config.yaml
n_layer: 12
d_model: 256
n_head: 8
n_kv_head: 8
head_dim: 64
d_mlp: 1024
vocab_size: 4096
activation: "gelu"
norm: "layernorm"
norm_place: "pre"
norm_eps: 1e-05
positions: "rope"
rope_base: 10000.0
rope_fraction: 1.0
qk_norm: false
attn_scale: 0.125
bias: "none"
tie_embeddings: false
parallel_block: false
extras: ["capped logits"]
init: "normal"
init_std_qkv: 0.0313
init_std_o: 0.00451
init_std_up: 0.0313
init_std_down: 0.00319
optimizer: "laprop"
lr: 0.00149
beta1: 0.9
beta2: 0.98
weight_decay: 0.12
lr_head: 0.00607
grad_clip: 2.0
warmup_steps: 563
schedule: "wsd"
decay_fraction: 0.69
decay_shape: "pow"
final_lr_fraction: 0.0
batch_tokens: 65536
seq_len: 256
doc_mask: true
train_tokens: 416300000
steps: 6353
dataset: "wikipedia_en"
MLP neurons of a small language model. Each row is named by its layer, matrix (up: input weights) and neuron, and shows model dimensions 112-207. Each number is 128 + 24 x the weight over its row's rms, rounded and kept within 0 to 255. Numbers have three digits each.
After each neuron's rows, "fires on" lists the tokens most often at its 100 highest values on Wikipedia text that the model never trained on; "fires after" lists the tokens most often just before its 100 highest values on Wikipedia text that the model never trained on. A number after a token or word is its count.

L6.up492:148159124140118180125109110137137146117119072129146122159160133156143076146125094101095166092108144103154114125100144126109120167080135153097142130128109126171132112129102122094109103143120125136113114162118152169139139127133135096132157113143125131143170124150118132122107117175100124116
fires on: " " 65, " +" 11, " Con" 8, "0" 5, " Don" 4
fires after: " |" 61, ";" 21, " " 5

L3.up916:117146063123115101125149146133108129120138125150114131116138136130123151120115129103123114131129141119111126092114161137103109179169146146086133138082119167166154149113166125138140167129145105111060110126121133105121116134134139145123119202109139136095142137138145117116131133160103153154
fires on: "8" 34, "7" 31, "land" 14, "9" 14, "6" 4
fires after: "201" 13, "195" 10, "198" 9, "196" 7, "ut" 6, "200" 6

L8.up912:103133125119092117145161070178138122131068149159118157166128119137103129105118130156116112128156149150111132098122105189104108120112099133085137121100147172152132111115121166122102095155163127131157121124139176102159151095130161161131130130156134163116107097101153099143135108108097159097
fires on: " " 75, "s" 4, "ens" 4
fires after: " |" 73, " (" 11

L6.up169:125147144161129194135139145149150138149102141080110124131089180134124102108162139095159126142131128108124099182115130130129123152143169090117164153087102126139158075154156134087144110148131113120140104082152163124167088158132107130125093152161129138120131139138156122135133128133141142139
fires on: "o" 21, "2" 19, "1" 9, ".S" 9, " No" 8, "." 6
fires after: " " 27, " U" 8, " c" 7, "N" 6, " v" 5

L3.up430:153110140145145159153205098129102138156158120157108160114135141140089104114131117108112154076093133140154125156149110103118139134118143135101179128070139149105162144106133131129124096151177117135155117094147143169130151136165108121109135055152145145147132110143161106137136105151175113156
fires on: "l" 19, "al" 15, "ion" 10, "ric" 8, "act" 5
fires after: " p" 23, " t" 10, " sp" 10, " b" 10, " m" 7

L8.up838:111111133150134098090128122131091112138092130103111127142135146146124112121123146098088152079125132123147135128150152082106131157091126150131151138117120119131153122140130135089095113118099079146080097115154104071166150192124099118134138149116119106099121074159115136164111128101166115105
fires on: " " 65, "$" 5
fires after: " |" 41, "\n" 11, "-" 11

L6.up810:121136112126142135114132119088131110056136135142086153126156117120134146118150112107145111146140172108104168113161138141150142127127161086129163154098137097095175159080119139090099091167132110176079120122131128140104176108157149107142127134133136158121154113143088097095073102102161105125
fires on: "9" 15, "8" 10, "D" 9, "P" 7, "d" 7, "c" 7
fires after: "." 36, "H" 5, " G" 4, "E" 4, "l" 4, "V" 4

L6.up711:146133106144124100148170127135116133102111120163161129106153118139148150124115149139126117099139191120093100136125140113100134111101118160118133138105125106117132109094169127124111088172080119117135090104158136133136073134065123096142120146152118107109138123125153094157097121115147115141
fires on: "at" 21, "uz" 15, "ues" 6, "u" 5, "ans" 4, "ort" 4
fires after: " S" 20, " H" 13, " Pl" 13, " Sh" 4, " Sar" 4

L7.up757:130161105121132083117137122108164128156138155206094163134152112143097124146131115141134131106133167113143197118132148109127120139146143080138119156150113137122124125144090166144129125138112123084119090137161107134112110120144113164133170107089137170153117112158138129115142072117072152139
fires on: "==" 37, " died" 10, "aid" 9, "After" 5, " After" 5, "aim" 5
fires after: ".\n\n" 37, "D" 7, " H" 7, " S" 6, "." 5

L6.up792:129132087110098109156128118160202163115102118142124155160129113115121152116171101122099130094115133123138118154123128141133123125086148104145078130085111106135129090148145136117137116158146098113174155108160145079128136122156124099129160102141142184099097121114108128137088126114170138134
fires on: " " 72, "h" 5, "w" 5
fires after: "," 26, " in" 16, " G" 8, " November" 7, " g" 6, " June" 6

L6.up830:108117105132113139157140132118160116144116097123124162096123162116089099151102105122133157093108125090134151133136114138112116094138168127143136143108081100104103133115141126119102140114147119123113140066125112140169100116118144092148160126137146126059063096179140097156139106153161106093
fires on: "on" 26, "at" 20, "gan" 11, "ip" 7, "oll" 4
fires after: " Pl" 16, " Or" 11, " col" 10, " v" 10, " p" 9, "l" 4

L8.up242:143118145126156160209145113115134131121125093105086141183111104124068111148122157143128131076119121166100179156116162131122159105147127096109192115126133121141141109121103137135091124133111115128175139132133105105152138109114145093151151142164116113144107081106112119109138097165132133137
fires on: "==" 70, "=" 6, "-" 4
fires after: ".\n\n" 58, "\n\n" 4, "\n" 4

L7.up145:136149113117155139132155118161128117123170164138085119136084161126079129152128111126130170096120115109186148129096160142114129141131155076166146099133128098136130110143118132108156130121143159118099124126150136115100138136140141166075136135138138131076138100122117143097089119098113130149
fires on: "201" 42, "200" 13, " was" 8, "'s" 4, " |" 4
fires after: " " 61, "en" 5

L8.up25:110167074127114140143156172138131131112137151147121158103160117107110129141119093078095159106139092129143148139122094113133135119154157108144141144105123067118147143126142142106124149103137082150113130117132139150201154194151073134080123146143136162112128103065145092116122093107159121119
fires on: "==" 59, " B" 16, "-" 9
fires after: ".\n\n" 30, "\n\n" 13, "\n" 9, " " 7, " |\n\n" 6, " a" 4

L7.up417:118117116092139175167104166159180151094110123119133098143117149113113149125198112178135134113104152114127132154118119141133152113113159077163111117084117099139134102154137148131102144113131123102135111129148127113112078124137136102140147091136115144104115139130167141150073117123147146092
fires on: " " 63, "|" 6
fires after: "," 32, " g" 6, " January" 6, " March" 5, " G" 5, "\n" 4

L3.up169:126125086092096134126192155134097119150077135145116085122110141148152100115137125100149117140145146125113142151096111140149117133108071181112125124136091138123126123102128157126111098171122116110111130121088206112134092112126136136096097115099177130125118127132118139102124136111131123086
fires on: "1" 22, "0" 21, "7" 17, "3" 15, "aves" 8, "6" 4
fires after: "201" 12, "196" 9, "202" 9, "199" 9, " le" 6, "195" 6